config.toml
num_hidden_layers = 14
hidden_size = 160
num_attention_heads = 8
num_key_value_heads = 8
head_dim = 32
intermediate_size = 192
vocab_size = 512
hidden_act = "swiglu"
norm = "rmsnorm"
norm_place = "pre"
norm_eps = 1e-06
positions = "rope"
rope_theta = 1770.0
rope_fraction = 0.75
qk_norm = false
attn_scale = 0.177
bias = "none"
tie_word_embeddings = false
parallel_block = false
init = "uniform"
init_std_qkv = 0.0367
init_std_o = 0.0
init_std_up = 0.0367
init_std_down = 0.0
optimizer = "adamw"
learning_rate = 0.00219
beta1 = 0.9
beta2 = 0.98
weight_decay = 0.067
lr_head = 0.00438
warmup_steps = 258
schedule = "wsd"
decay_fraction = 0.873
decay_shape = "linear"
final_lr_fraction = 0.0
batch_tokens = 16384
max_seq_len = 512
doc_mask = true
z_loss = 0.0001
train_tokens = 127600000
max_steps = 7789
dataset = "wikipedia_en"
MLP neurons of a small language model. Each row is named by its layer, matrix (gate and up: input weights) and neuron, and shows model dimensions 64-127. Each number is 50 + 10 x the weight over its row's rms, rounded and kept within 0 to 99. A neuron's up and down rows have the sign that makes its largest values positive.
After each neuron's rows, "fires in" lists the words (lower case) most often at its 100 highest values on Wikipedia text that the model never trained on. A number after a token or word is its count.

L5.gate92:54 53 47 29 48 39 44 61 52 66 79 58 51 32 41 55 55 57 44 60 27 47 55 60 59 51 42 50 55 60 57 49 61 40 73 59 48 38 42 63 59 59 47 57 50 54 51 48 64 77 31 35 55 54 49 44 49 32 55 51 36 51 50 50
L5.up92:57 47 45 50 61 50 47 59 45 58 49 50 52 49 38 46 64 61 42 53 20 38 39 64 56 48 46 53 54 50 48 66 55 54 62 53 36 27 33 62 48 77 47 52 58 58 54 39 68 70 31 48 77 50 42 46 45 41 61 35 45 43 63 42
fires in: "an" 63, "than" 12

L6.gate11:49 54 40 56 63 49 55 67 43 41 54 56 51 44 73 57 49 66 61 39 47 50 48 63 39 64 57 59 58 32 57 65 50 62 48 43 40 38 43 59 55 45 61 58 49 71 54 32 46 51 69 54 53 35 58 40 53 59 63 47 47 62 46 46
L6.up11:50 55 50 44 52 45 45 58 53 49 47 60 53 28 63 49 49 71 53 49 48 48 48 62 41 54 54 71 43 42 67 45 51 41 49 45 52 54 47 77 59 30 61 48 49 66 58 31 40 40 59 68 56 54 56 43 42 37 53 40 51 43 57 53
fires in: "his" 50, "were" 17, "as" 7, "are" 4, "at" 4

L2.gate131:38 47 39 49 41 44 44 60 30 47 61 52 49 34 38 62 47 66 40 60 58 60 48 37 48 41 48 26 68 30 63 51 33 54 54 50 58 46 66 43 51 57 42 45 56 49 48 31 50 63 74 52 48 53 57 30 58 51 48 50 59 49 54 57
L2.up131:53 45 50 45 50 59 46 25 48 51 42 40 69 63 58 54 58 56 45 46 75 58 37 29 60 52 48 36 58 63 41 51 51 44 47 37 52 51 48 28 50 37 72 57 45 58 51 52 65 54 41 52 71 44 67 43 55 45 51 67 49 71 61 54
fires in: "and" 96

L8.gate129:49 42 41 41 43 44 51 52 52 48 64 37 50 64 43 58 57 55 59 69 30 45 48 39 52 45 27 52 62 46 63 50 51 61 47 69 70 32 49 58 53 41 41 39 55 45 47 58 64 50 51 45 56 53 35 58 55 62 54 41 28 61 46 58
L8.up129:40 39 49 56 39 55 53 50 51 37 56 50 50 33 67 56 48 76 55 45 49 74 58 40 38 31 49 59 55 44 65 39 42 38 56 46 46 55 60 35 62 44 68 58 51 54 48 34 41 58 57 44 50 49 69 44 71 57 44 69 66 63 45 55
fires in: "her" 40, "other" 30, "either" 6, "no" 4, "without" 4

L6.gate132:56 54 35 54 49 43 33 43 39 38 59 58 36 53 47 46 54 47 43 58 54 27 29 64 66 61 70 61 63 56 52 68 50 67 59 34 61 26 44 48 56 38 55 56 33 46 64 53 49 38 52 57 44 59 46 62 39 50 69 41 49 51 51 50
L6.up132:38 58 52 49 48 74 70 53 48 49 58 33 55 58 69 37 57 69 56 62 58 60 56 52 45 48 54 34 51 56 64 47 41 49 60 37 56 40 49 71 59 28 47 40 51 55 49 41 68 41 41 52 59 55 49 60 42 52 39 51 68 38 49 53
fires in: "of" 74

L6.gate70:65 34 52 59 54 54 60 53 46 46 48 42 60 42 65 30 41 50 48 57 54 51 61 57 60 50 42 60 51 52 43 58 50 62 46 47 49 51 47 44 40 56 39 46 34 51 47 40 52 49 72 40 66 58 57 53 52 61 77 65 64 27 57 44
L6.up70:56 52 39 40 46 44 59 59 57 56 34 55 56 54 57 55 37 68 17 44 39 57 62 39 35 39 41 44 42 52 42 67 50 58 54 59 44 67 52 58 61 43 43 54 48 48 28 60 68 53 47 58 51 47 64 40 41 56 41 52 73 36 70 53
fires in: "their" 42, "new" 12, "s" 10, "women" 5

L8.gate103:66 49 46 55 43 55 62 53 47 48 55 42 67 64 48 54 41 45 45 64 30 54 53 68 58 37 47 54 35 39 46 49 54 62 36 42 69 59 55 44 56 40 48 59 34 40 36 29 55 56 49 45 58 49 48 58 45 51 57 53 64 54 35 78
L8.up103:70 56 48 57 42 52 50 36 45 63 47 49 63 59 33 58 50 39 44 69 45 54 63 66 54 22 36 56 28 58 56 40 56 53 38 45 71 55 50 61 54 39 54 42 45 47 32 42 40 42 47 53 50 49 51 60 42 47 56 65 60 65 36 69
fires in: "court" 16, "cameo" 14, "campaign" 9, "camel" 6, "course" 5, "caledonia" 5

L3.gate19:50 56 47 49 52 36 51 44 53 54 60 40 65 49 61 44 60 43 61 45 34 53 53 37 45 39 30 34 45 39 56 47 47 50 29 67 35 53 55 49 61 43 58 42 47 57 42 56 61 71 72 44 56 53 58 47 41 60 49 52 46 41 53 41
L3.up19:61 53 42 35 45 62 54 43 58 59 52 35 71 59 50 41 40 55 55 26 32 58 60 57 62 52 53 40 51 32 53 47 27 65 38 53 47 58 35 50 53 57 30 42 46 64 46 46 51 50 42 55 49 65 35 63 31 48 43 49 35 52 56 52
fires in: "this" 22, "these" 20, "three" 15, "two" 11, "those" 9, "no" 4

L2.gate48:42 49 56 52 48 41 44 56 46 59 56 50 41 33 46 54 51 41 51 67 63 52 60 40 37 49 59 56 48 53 58 62 61 42 36 53 40 41 56 55 43 52 68 56 23 41 53 55 49 51 38 55 45 35 44 51 52 63 46 50 56 47 36 48
L2.up48:46 44 54 53 51 49 56 49 59 62 47 53 53 42 46 52 22 55 48 63 65 55 56 48 67 38 56 57 47 49 72 55 54 49 55 48 37 52 72 77 55 64 41 47 52 49 50 64 51 58 61 56 67 47 47 53 61 59 55 47 49 44 53 55
fires in: "other" 30, "father" 5, "mission" 5, "another" 5, "mother" 4, "division" 4

L4.gate52:39 46 40 39 46 38 71 40 51 40 52 56 45 42 43 43 57 51 55 38 40 53 51 37 44 47 45 32 47 46 43 55 46 47 51 55 49 38 56 48 62 40 51 58 79 53 43 39 59 52 69 49 62 28 53 38 38 74 46 37 55 50 43 46
L4.up52:44 53 45 37 54 35 66 41 48 34 78 56 45 40 39 45 49 49 26 51 53 43 56 43 46 48 41 49 59 61 62 65 49 40 56 52 59 60 72 63 46 41 45 43 69 34 35 35 35 53 55 53 47 35 48 45 37 52 45 29 36 33 51 42
fires in: "of" 27, "is" 26, "are" 25, "being" 4, "for" 4

L8.gate97:56 56 42 56 48 51 72 33 48 58 68 50 43 57 28 62 53 55 61 38 54 61 46 55 54 56 37 42 42 45 56 50 55 48 42 36 41 62 65 51 57 61 63 38 54 57 55 43 50 50 43 60 45 60 40 29 40 30 61 53 69 47 33 49
L8.up97:59 54 59 48 60 58 47 55 47 54 48 50 28 58 54 46 42 58 47 43 57 62 60 72 59 62 53 52 44 49 55 55 40 52 54 37 68 48 60 49 55 51 69 44 53 72 67 55 46 61 48 54 46 48 53 39 54 50 70 59 61 58 35 46
fires in: "and" 44, "american" 8, "military" 6, "an" 5, "or" 5

L3.gate125:52 41 62 34 45 45 37 47 41 58 51 85 61 50 57 58 63 42 50 70 51 53 73 49 22 56 50 54 53 23 51 50 48 54 55 49 49 49 48 52 44 52 56 53 47 29 53 45 46 47 55 50 62 49 22 50 55 63 44 53 53 45 50 31
L3.up125:46 48 52 26 45 44 56 50 51 71 42 50 43 51 57 50 46 23 43 46 50 43 34 50 49 43 59 47 47 40 53 49 56 63 50 51 48 45 41 50 44 52 54 51 51 42 53 55 47 57 42 42 24 45 39 50 52 20 37 50 42 54 54 40
fires in: "be" 19, "more" 12, "time" 10, "one" 7, "home" 6

L6.gate115:40 50 48 53 55 54 35 64 54 36 62 50 57 57 47 57 57 51 56 41 53 62 46 64 32 66 57 69 46 43 52 59 57 34 61 49 45 57 53 37 51 75 36 60 52 74 51 41 55 52 67 31 62 48 51 41 45 53 40 51 31 53 40 46
L6.up115:53 56 62 46 46 56 45 41 45 45 33 56 29 43 48 53 59 54 41 60 74 54 53 74 47 67 47 72 61 50 37 47 44 52 66 34 33 36 51 47 62 41 46 53 39 43 57 44 50 42 56 50 54 49 40 49 60 60 58 46 34 60 52 63
fires in: "which" 49, "but" 28, "who" 20

L5.gate115:54 45 69 50 70 46 67 54 61 51 45 34 53 70 43 62 44 43 49 43 53 40 33 46 58 51 63 49 36 26 57 57 49 56 57 32 60 41 41 37 44 58 51 79 67 52 49 39 38 54 52 39 58 43 35 34 56 58 35 49 50 47 45 57
L5.up115:51 55 58 46 43 38 58 46 43 52 44 55 43 40 47 55 46 50 51 55 61 64 34 34 55 42 47 52 42 35 56 50 74 47 47 67 43 44 57 45 50 49 57 54 55 50 46 49 68 53 56 51 48 40 57 36 54 43 54 66 60 48 57 61
fires in: "one" 23, "be" 20, "some" 9

L8.gate54:76 50 41 47 54 57 64 36 54 43 51 52 48 57 67 46 56 45 56 44 62 55 64 48 27 57 44 46 54 52 40 40 31 65 39 34 53 49 57 42 46 43 46 65 50 82 60 48 33 53 65 47 66 36 37 43 43 54 61 49 43 50 48 69
L8.up54:43 49 67 61 38 52 43 55 57 57 61 45 40 42 57 49 39 59 48 50 50 69 62 33 43 49 56 53 41 49 57 51 41 39 47 45 63 58 54 46 68 51 60 46 51 44 47 58 35 36 65 47 47 60 42 37 34 77 50 54 59 46 49 46
fires in: "after" 19, "while" 14, "when" 7, "he" 6, "then" 5, "where" 5

L6.gate137:43 32 57 49 43 51 76 44 40 58 55 47 40 44 47 69 46 40 64 49 40 56 42 47 54 62 40 62 61 47 48 43 53 60 64 45 55 57 30 56 52 50 59 54 54 44 50 50 57 29 47 39 41 59 46 40 41 68 42 50 52 48 54 49
L6.up137:53 47 68 47 42 53 59 52 40 54 45 39 58 53 69 45 32 60 59 51 72 62 54 53 45 69 63 35 52 59 59 54 51 50 49 46 37 24 45 44 47 39 50 34 58 49 51 60 37 64 60 53 46 50 59 52 49 67 50 67 35 51 45 63
fires in: "he" 74, "who" 16

L2.gate42:55 36 43 49 39 29 73 68 56 44 32 59 43 52 43 47 36 61 43 34 32 51 53 52 47 35 50 33 46 55 39 78 44 67 53 59 59 41 50 42 46 41 36 61 46 49 58 55 51 57 45 38 47 60 58 68 51 52 43 60 53 69 45 60
L2.up42:22 55 31 46 50 56 46 68 58 51 69 46 49 58 38 64 44 55 38 33 55 45 44 51 52 62 45 39 50 39 62 68 46 50 48 56 38 40 54 49 53 63 68 55 64 58 51 47 41 62 26 35 36 41 22 66 41 38 46 53 46 62 52 47
fires in: "professional" 14, "often" 11, "off" 9, "office" 7, "software" 6, "playoffs" 5

L7.gate15:47 33 48 38 46 44 43 50 48 54 53 46 29 55 31 67 47 44 42 48 69 45 51 49 49 52 44 41 51 55 59 52 49 36 48 47 36 60 54 49 65 49 51 41 30 44 51 25 62 66 44 57 38 41 39 52 39 58 57 58 37 56 50 34
L7.up15:37 53 41 41 53 34 57 47 29 46 26 48 61 55 59 42 58 33 41 47 59 43 40 35 46 58 58 58 35 55 62 55 51 48 65 53 36 32 44 57 46 54 50 37 39 49 39 49 50 56 47 32 66 46 51 56 61 36 51 44 44 50 39 49
fires in: "and" 79

L7.gate76:45 52 52 43 50 53 59 43 51 34 61 48 56 58 55 56 57 49 52 54 56 33 29 63 44 60 59 55 50 50 51 38 50 48 54 56 48 40 50 59 60 50 64 31 43 62 67 39 35 41 54 60 50 48 58 40 57 49 57 35 34 56 58 37
L7.up76:37 61 58 39 52 60 71 31 43 42 56 57 50 49 61 46 25 51 51 48 49 39 42 63 44 60 60 40 59 56 52 43 42 61 62 59 61 56 60 61 44 50 49 26 29 59 61 39 44 45 42 55 56 57 67 53 55 57 53 41 38 58 58 41
fires in: "march" 16, "may" 15, "november" 11, "september" 10, "after" 9, "december" 8

L8.gate63:62 51 39 49 57 35 57 44 25 47 39 49 53 60 52 59 66 48 53 43 28 61 41 47 27 50 49 61 53 52 43 49 52 51 41 57 58 51 44 49 59 66 65 52 55 58 63 50 52 51 56 47 45 50 52 44 57 66 61 50 58 60 48 54
L8.up63:62 42 49 43 52 55 48 62 53 47 50 33 33 51 40 59 44 52 46 59 42 54 51 55 59 42 53 59 61 49 59 69 49 56 60 74 52 54 49 64 45 53 61 29 73 70 31 57 57 56 52 54 45 76 44 47 54 40 83 43 53 45 34 55
fires in: "his" 34, "her" 12, "south" 10, "best" 10, "in" 4

L3.gate126:46 44 38 59 42 42 55 41 44 53 52 36 59 39 26 47 50 51 42 44 46 39 54 46 32 47 44 64 51 33 50 44 58 45 60 51 50 58 48 53 50 54 51 49 55 26 36 47 49 43 55 61 29 53 55 52 45 61 59 59 53 43 52 52
L3.up126:44 52 46 87 42 55 62 50 37 36 50 62 90 42 55 57 56 26 51 66 49 44 46 50 52 58 37 54 52 23 50 52 44 50 57 50 46 41 48 51 39 38 50 53 49 80 63 52 43 48 64 54 62 48 10 48 45 67 44 54 49 46 52 57
fires in: "it" 30, "but" 15, "at" 13

L2.gate7:37 46 54 39 52 43 40 37 45 43 50 35 50 60 68 31 28 57 47 67 50 44 50 42 46 38 39 49 35 51 45 47 39 52 49 61 35 31 46 47 38 25 57 57 63 43 52 56 62 36 51 58 37 57 49 35 48 41 53 30 39 53 59 53
L2.up7:54 55 59 48 67 44 43 43 50 46 44 57 65 53 45 50 53 58 47 44 50 47 59 42 60 56 54 55 60 66 53 53 62 38 56 56 44 51 52 64 56 67 47 63 52 46 68 38 49 52 42 46 61 28 55 55 49 34 60 55 46 66 49 52
fires in: "former" 18, "before" 12, "information" 6, "forces" 6, "forced" 6, "form" 5

L3.gate182:47 56 38 46 60 57 34 47 61 51 67 43 31 53 58 45 53 67 61 50 48 46 40 51 54 59 53 53 50 46 51 49 54 30 41 59 55 50 51 44 46 36 50 52 48 29 47 55 46 42 59 51 86 47 62 51 50 59 55 49 38 37 45 27
L3.up182:44 56 38 06 39 58 53 44 43 49 56 91 50 54 59 56 61 49 56 55 56 46 52 41 32 55 44 45 54 64 51 47 48 38 49 54 61 45 50 38 45 36 36 52 55 56 47 53 49 38 55 55 80 50 38 46 43 68 68 55 43 51 46 47
fires in: "from" 65, "which" 16, "there" 6, "where" 6, "when" 4

L4.gate134:38 58 66 58 49 55 48 56 55 37 66 36 56 46 53 49 59 47 50 55 40 29 37 48 46 75 45 70 49 56 57 43 52 47 54 49 55 61 63 55 35 37 47 36 52 48 49 51 29 45 45 55 57 46 44 56 39 53 47 45 31 33 41 53
L4.up134:34 50 42 62 37 39 49 40 56 41 37 54 53 58 44 39 60 37 54 52 47 41 50 59 46 53 58 54 42 47 53 44 47 55 58 39 48 46 63 47 53 49 75 55 49 33 61 52 55 55 49 45 42 69 68 51 61 39 52 33 52 62 29 43
fires in: "district" 12, "of" 11, "early" 10, "july" 7, "november" 6, "registration" 6

L6.gate43:46 42 32 47 46 34 53 51 53 49 42 59 45 56 35 60 48 64 43 55 39 48 43 43 41 51 35 47 54 42 43 64 71 56 50 57 47 58 36 60 53 63 27 67 49 39 52 56 64 52 41 50 54 54 61 52 45 28 48 44 53 47 50 45
L6.up43:42 49 53 54 40 47 42 52 56 48 50 50 62 44 58 62 38 55 66 60 43 48 46 52 41 62 65 83 56 37 53 62 55 44 48 55 52 45 50 72 53 43 48 52 51 36 48 48 78 57 44 40 49 59 36 42 53 53 49 57 53 70 59 43
fires in: "most" 26, "not" 24, "more" 6

L8.gate186:42 57 57 48 54 50 40 55 49 48 32 44 48 47 61 41 69 55 31 30 38 44 39 70 48 61 45 61 59 52 47 58 50 59 16 49 56 53 42 40 49 62 69 48 74 50 57 47 30 48 51 66 51 43 52 41 52 65 45 42 55 66 39 54
L8.up186:51 62 48 38 47 42 53 58 54 53 37 28 42 39 61 42 54 56 49 49 32 52 45 58 58 54 57 55 55 66 57 55 53 58 37 52 47 55 52 44 63 48 63 51 61 46 35 66 39 57 69 48 35 59 62 42 62 63 54 60 54 62 57 57
fires in: "in" 75

L7.gate119:42 44 54 63 59 40 77 61 40 46 65 38 65 52 47 37 40 52 53 37 62 56 49 59 49 49 62 63 46 37 58 71 58 55 42 49 41 39 62 64 60 71 63 53 46 58 42 50 41 47 61 47 41 41 57 41 51 37 55 54 66 30 47 36
L7.up119:37 42 46 53 45 34 69 55 52 59 45 51 65 40 42 53 42 48 36 39 47 55 61 43 44 36 49 53 34 34 57 62 52 43 54 59 29 40 65 66 43 71 62 43 44 47 26 49 73 58 58 26 46 53 49 47 51 46 50 38 56 48 51 45
fires in: "of" 94, "was" 5

L8.gate16:49 54 38 52 51 31 76 43 51 42 46 47 29 50 60 41 39 57 47 40 38 53 53 47 52 53 41 50 67 63 48 57 59 45 58 52 35 50 45 53 40 50 46 62 51 47 48 44 64 66 53 38 38 50 48 52 57 35 37 53 30 41 46 59
L8.up16:58 44 54 40 53 29 56 51 54 42 50 56 65 38 52 42 43 50 46 44 49 58 68 42 55 55 43 38 62 44 44 66 54 60 60 63 47 44 52 56 39 55 43 51 51 52 30 44 41 33 70 36 62 52 43 63 50 55 41 57 65 39 55 60
fires in: "first" 47, "most" 7, "five" 5

L3.gate166:35 63 60 50 64 54 40 58 34 54 63 52 53 57 38 60 40 52 34 58 53 53 33 51 53 59 58 49 53 51 61 49 63 46 65 44 57 63 69 57 48 51 45 51 49 56 46 49 47 48 42 57 46 63 49 51 24 34 42 46 28 46 53 44
L3.up166:56 51 53 45 50 68 51 42 47 51 62 54 48 66 43 42 38 44 46 40 39 29 55 46 47 53 72 40 55 54 47 46 37 58 36 39 66 39 48 53 53 50 38 44 45 44 51 65 40 46 37 53 53 55 50 67 53 46 64 36 35 51 37 47
fires in: "of" 79, "grand" 4

L5.gate145:38 42 56 45 37 39 41 56 50 49 43 50 61 63 42 52 61 59 45 48 34 39 54 56 55 45 34 57 58 51 57 63 55 77 50 58 60 57 28 46 41 68 30 50 48 51 52 42 54 55 39 53 33 43 52 79 50 55 53 27 38 51 46 45
L5.up145:56 58 62 54 37 48 43 52 55 52 73 66 50 55 43 45 72 62 79 63 59 58 25 57 57 34 45 60 36 52 38 46 59 36 50 52 48 50 46 39 52 53 43 42 37 33 55 41 67 45 49 54 59 48 52 45 37 39 68 64 51 53 53 52
fires in: "a" 52, "area" 5

L3.gate169:59 60 43 45 46 58 41 46 71 53 61 64 47 52 49 45 31 80 49 26 50 45 57 38 46 46 30 67 47 47 58 38 47 34 34 65 56 38 56 45 71 47 52 52 62 46 44 63 51 52 61 43 48 55 47 48 37 58 57 60 55 42 65 61
L3.up169:66 52 52 87 53 56 37 46 56 58 62 45 39 50 67 51 50 55 46 53 53 70 35 51 31 55 62 59 50 19 42 60 65 53 60 43 53 55 54 49 41 46 48 52 39 41 45 59 47 44 56 50 22 55 57 38 53 42 19 53 49 48 66 46
fires in: "but" 23, "while" 9, "one" 8, "we" 7, "when" 7

L7.gate156:65 57 53 35 40 35 62 54 44 48 51 44 46 44 37 46 67 41 68 61 57 61 50 58 41 63 48 68 52 40 66 49 57 44 57 51 37 42 38 68 60 44 52 26 52 64 53 53 47 30 59 49 44 56 53 45 73 57 54 46 46 57 46 53
L7.up156:61 63 50 32 48 45 60 48 53 40 36 48 57 50 38 53 59 54 50 48 52 79 52 52 49 58 43 62 36 29 56 47 52 40 47 52 57 41 42 58 65 49 50 47 50 64 69 53 36 34 45 40 53 51 49 34 52 54 43 57 52 58 43 54
fires in: "also" 29, "first" 7, "only" 6, "two" 4, "who" 4

L7.gate31:46 63 43 58 48 48 55 71 44 55 52 22 49 40 55 47 33 53 63 47 42 66 58 59 38 50 50 42 62 58 57 64 52 39 34 41 41 47 36 48 49 50 47 45 69 73 54 30 40 30 47 67 60 50 42 34 49 50 48 54 60 53 51 58
L7.up31:47 40 34 57 57 48 22 51 60 53 51 47 67 47 52 66 54 56 52 45 54 52 44 64 42 34 34 42 48 47 54 42 46 39 26 62 49 59 41 38 58 60 48 58 59 58 35 30 67 45 62 54 47 57 56 44 68 46 52 62 65 39 59 50
fires in: "in" 59, "such" 10, "so" 4, "his" 4

L7.gate166:56 45 38 49 29 47 47 50 65 42 59 40 50 67 46 37 69 69 65 37 49 55 47 52 38 54 50 39 42 35 51 49 51 55 44 53 38 73 57 53 55 50 44 50 79 48 53 39 40 52 62 32 50 61 31 40 61 57 42 50 49 51 36 57
L7.up166:69 35 60 50 36 44 43 49 51 41 54 43 50 49 60 33 61 60 48 39 49 68 68 53 45 51 53 46 52 38 43 50 47 47 48 58 46 68 51 44 62 42 48 49 59 50 30 40 27 55 50 34 41 50 54 52 63 56 51 57 53 39 40 48
fires in: "this" 31, "these" 15, "who" 13, "when" 10, "his" 9, "while" 7

L2.gate189:49 42 59 48 42 58 54 42 46 48 37 53 63 77 55 52 51 72 40 45 56 46 54 62 37 45 49 58 60 49 44 46 42 42 49 53 48 43 46 51 57 45 74 47 29 53 46 53 67 42 59 43 47 43 59 46 63 42 43 59 38 56 58 50
L2.up189:39 60 61 49 58 28 63 65 55 58 47 43 71 64 45 60 63 58 59 55 52 51 38 61 39 47 37 58 39 37 62 52 58 51 47 72 56 52 73 35 67 57 60 57 60 60 44 56 53 40 46 42 50 40 48 54 51 26 59 58 52 42 43 40
fires in: "on" 48, "in" 24

L6.gate32:51 58 59 48 42 53 66 58 41 44 49 54 55 47 69 44 40 48 62 70 61 58 61 59 34 45 52 72 72 54 40 45 34 46 54 38 45 41 54 74 48 42 63 41 46 59 65 42 42 61 51 51 47 48 45 55 69 62 51 56 29 72 49 47
L6.up32:57 44 35 67 50 68 43 37 64 52 75 47 52 48 43 39 55 48 51 50 54 54 53 49 60 62 43 61 33 30 48 43 50 53 49 65 49 44 47 43 53 55 38 54 63 40 53 29 47 48 54 28 59 56 53 51 27 46 65 59 42 36 38 57
fires in: "he" 75, "she" 9

L8.gate168:53 51 50 43 58 52 57 49 35 59 73 51 72 39 61 51 60 43 54 39 58 51 53 55 36 48 38 39 48 60 40 47 47 62 46 47 42 55 33 46 53 50 57 52 36 51 47 40 40 36 37 34 73 51 38 39 47 43 63 42 71 62 62 59
L8.up168:66 46 51 39 63 55 46 53 32 47 51 59 38 51 66 45 60 35 46 43 53 36 63 50 45 43 60 55 48 59 54 55 51 39 50 59 51 42 47 44 65 66 57 44 51 60 46 45 27 36 47 64 30 69 40 61 47 51 50 69 53 34 55 61
fires in: "china" 15, "cincinnati" 9, "its" 9, "island" 7, "circle" 5, "chinese" 5

L4.gate131:55 35 54 51 61 47 36 49 57 54 44 34 42 24 65 55 42 65 58 54 48 68 40 50 49 66 59 53 47 62 39 59 64 61 58 31 36 49 53 57 52 36 50 46 28 62 42 51 60 57 56 49 42 51 59 45 38 56 39 51 60 59 52 43
L4.up131:64 42 52 49 51 62 52 46 42 38 58 53 26 53 44 56 71 37 57 43 60 45 47 57 44 56 57 46 57 53 56 44 44 53 50 43 58 55 49 56 59 40 47 50 60 54 57 52 39 47 56 49 54 54 27 69 47 64 44 54 35 45 66 57
fires in: "and" 39, "grand" 5, "zealand" 5, "julius" 4, "switzerland" 4

L4.gate136:54 33 55 40 48 51 46 44 50 49 58 60 37 51 57 65 62 41 49 55 49 41 51 54 72 53 42 50 46 40 49 55 53 52 41 57 66 44 60 54 43 47 49 61 62 38 42 59 42 48 46 61 23 58 40 56 75 52 60 55 54 50 52 45
L4.up136:58 47 49 66 52 47 51 44 46 52 31 51 49 52 35 44 55 57 57 48 51 48 32 46 94 48 47 57 61 53 54 43 54 50 56 55 45 41 49 55 61 51 56 54 53 37 46 46 50 58 52 48 44 43 48 61 61 44 43 59 48 48 47 47
fires in: "march" 25, "within" 14, "without" 9, "august" 4, "archwires" 4, "wife" 4

L8.gate61:54 35 44 41 54 54 44 52 51 51 58 34 58 61 71 50 47 57 49 42 59 46 42 41 49 56 48 52 38 57 49 58 47 52 39 50 54 58 41 62 51 47 59 47 44 58 46 28 57 46 53 34 66 69 44 38 44 59 50 48 51 48 55 52
L8.up61:57 50 34 37 61 40 61 34 32 51 52 45 49 55 58 68 68 40 48 63 48 45 67 67 53 26 42 66 37 55 58 56 42 41 40 42 66 58 38 45 61 52 58 52 59 62 39 60 48 42 42 55 38 70 46 30 43 51 53 62 66 48 52 46
fires in: "s" 90, "its" 7

L8.gate94:58 57 58 43 59 44 37 69 57 47 53 42 73 54 46 49 46 67 48 45 56 59 45 47 49 58 35 61 36 58 43 53 66 66 58 45 44 37 61 56 50 55 50 54 50 60 47 32 62 39 46 45 65 35 49 41 32 57 72 48 49 61 55 50
L8.up94:56 52 66 49 32 48 44 56 54 60 52 68 60 39 51 46 29 60 56 38 49 40 57 41 52 55 44 23 40 57 44 48 40 61 71 45 64 54 62 43 30 45 50 48 51 48 44 41 54 46 34 33 61 49 57 60 48 59 59 46 42 47 47 66
fires in: "states" 33, "children" 12, "down" 8

L5.gate178:53 47 44 44 34 46 38 47 64 41 49 64 52 39 29 48 47 55 60 38 36 51 44 54 36 59 23 49 52 48 51 35 60 50 43 61 64 75 57 58 41 41 54 57 41 56 56 43 59 58 51 40 45 49 49 38 49 53 61 25 35 43 48 51
L5.up178:57 42 44 48 34 47 53 51 56 32 58 58 45 41 51 42 35 36 53 45 52 66 44 56 39 57 31 62 25 32 45 45 65 57 36 50 60 55 60 46 34 35 50 49 44 45 48 43 53 47 52 48 47 53 52 49 39 54 56 36 38 58 61 46
fires in: "where" 19, "but" 18, "at" 15, "after" 15

L8.gate131:69 43 55 40 55 46 51 67 59 54 30 48 53 60 45 53 55 44 44 28 40 48 72 37 33 52 37 40 34 34 66 48 65 60 48 56 42 55 36 57 60 56 43 51 40 48 43 36 60 63 60 54 55 63 39 47 38 36 57 44 63 53 42 50
L8.up131:64 58 61 63 46 42 53 47 47 46 48 56 43 49 51 52 56 39 48 39 49 73 50 63 45 45 55 48 40 40 53 51 42 65 43 59 59 67 39 73 55 55 71 37 51 47 52 57 49 39 54 58 36 59 52 49 50 49 50 49 64 73 44 60
fires in: "county" 23, "and" 18, "several" 11, "or" 6

L2.gate95:53 33 37 49 50 50 47 45 47 59 43 37 53 66 40 63 47 51 48 40 29 40 61 31 38 40 53 46 46 62 65 22 58 47 50 59 60 37 42 56 55 49 38 67 52 64 45 44 41 55 45 41 54 62 60 49 54 43 45 52 61 51 67 66
L2.up95:55 55 40 60 64 50 85 46 61 47 46 52 41 60 55 52 63 49 39 39 49 45 42 60 46 29 43 51 51 52 62 65 50 44 43 45 71 37 37 59 52 63 43 52 49 69 60 61 63 51 44 46 52 41 52 55 38 54 47 43 67 60 47 46
fires in: "from" 17, "at" 12, "as" 9, "after" 8, "an" 5, "area" 4

L2.gate0:62 40 46 53 32 37 55 51 49 56 67 49 41 55 43 52 66 52 53 43 48 59 59 74 37 44 48 58 48 46 36 48 28 52 55 57 42 60 61 43 61 46 38 50 51 59 60 63 39 56 47 51 45 43 66 56 75 50 46 58 57 55 36 64
L2.up0:45 75 26 59 62 50 57 70 62 50 50 45 49 62 48 61 42 47 39 53 34 67 56 62 31 53 40 40 43 50 57 51 38 52 54 64 38 55 41 48 63 56 41 59 26 57 32 56 53 49 81 51 58 47 65 40 48 58 61 36 33 44 42 56
fires in: "in" 97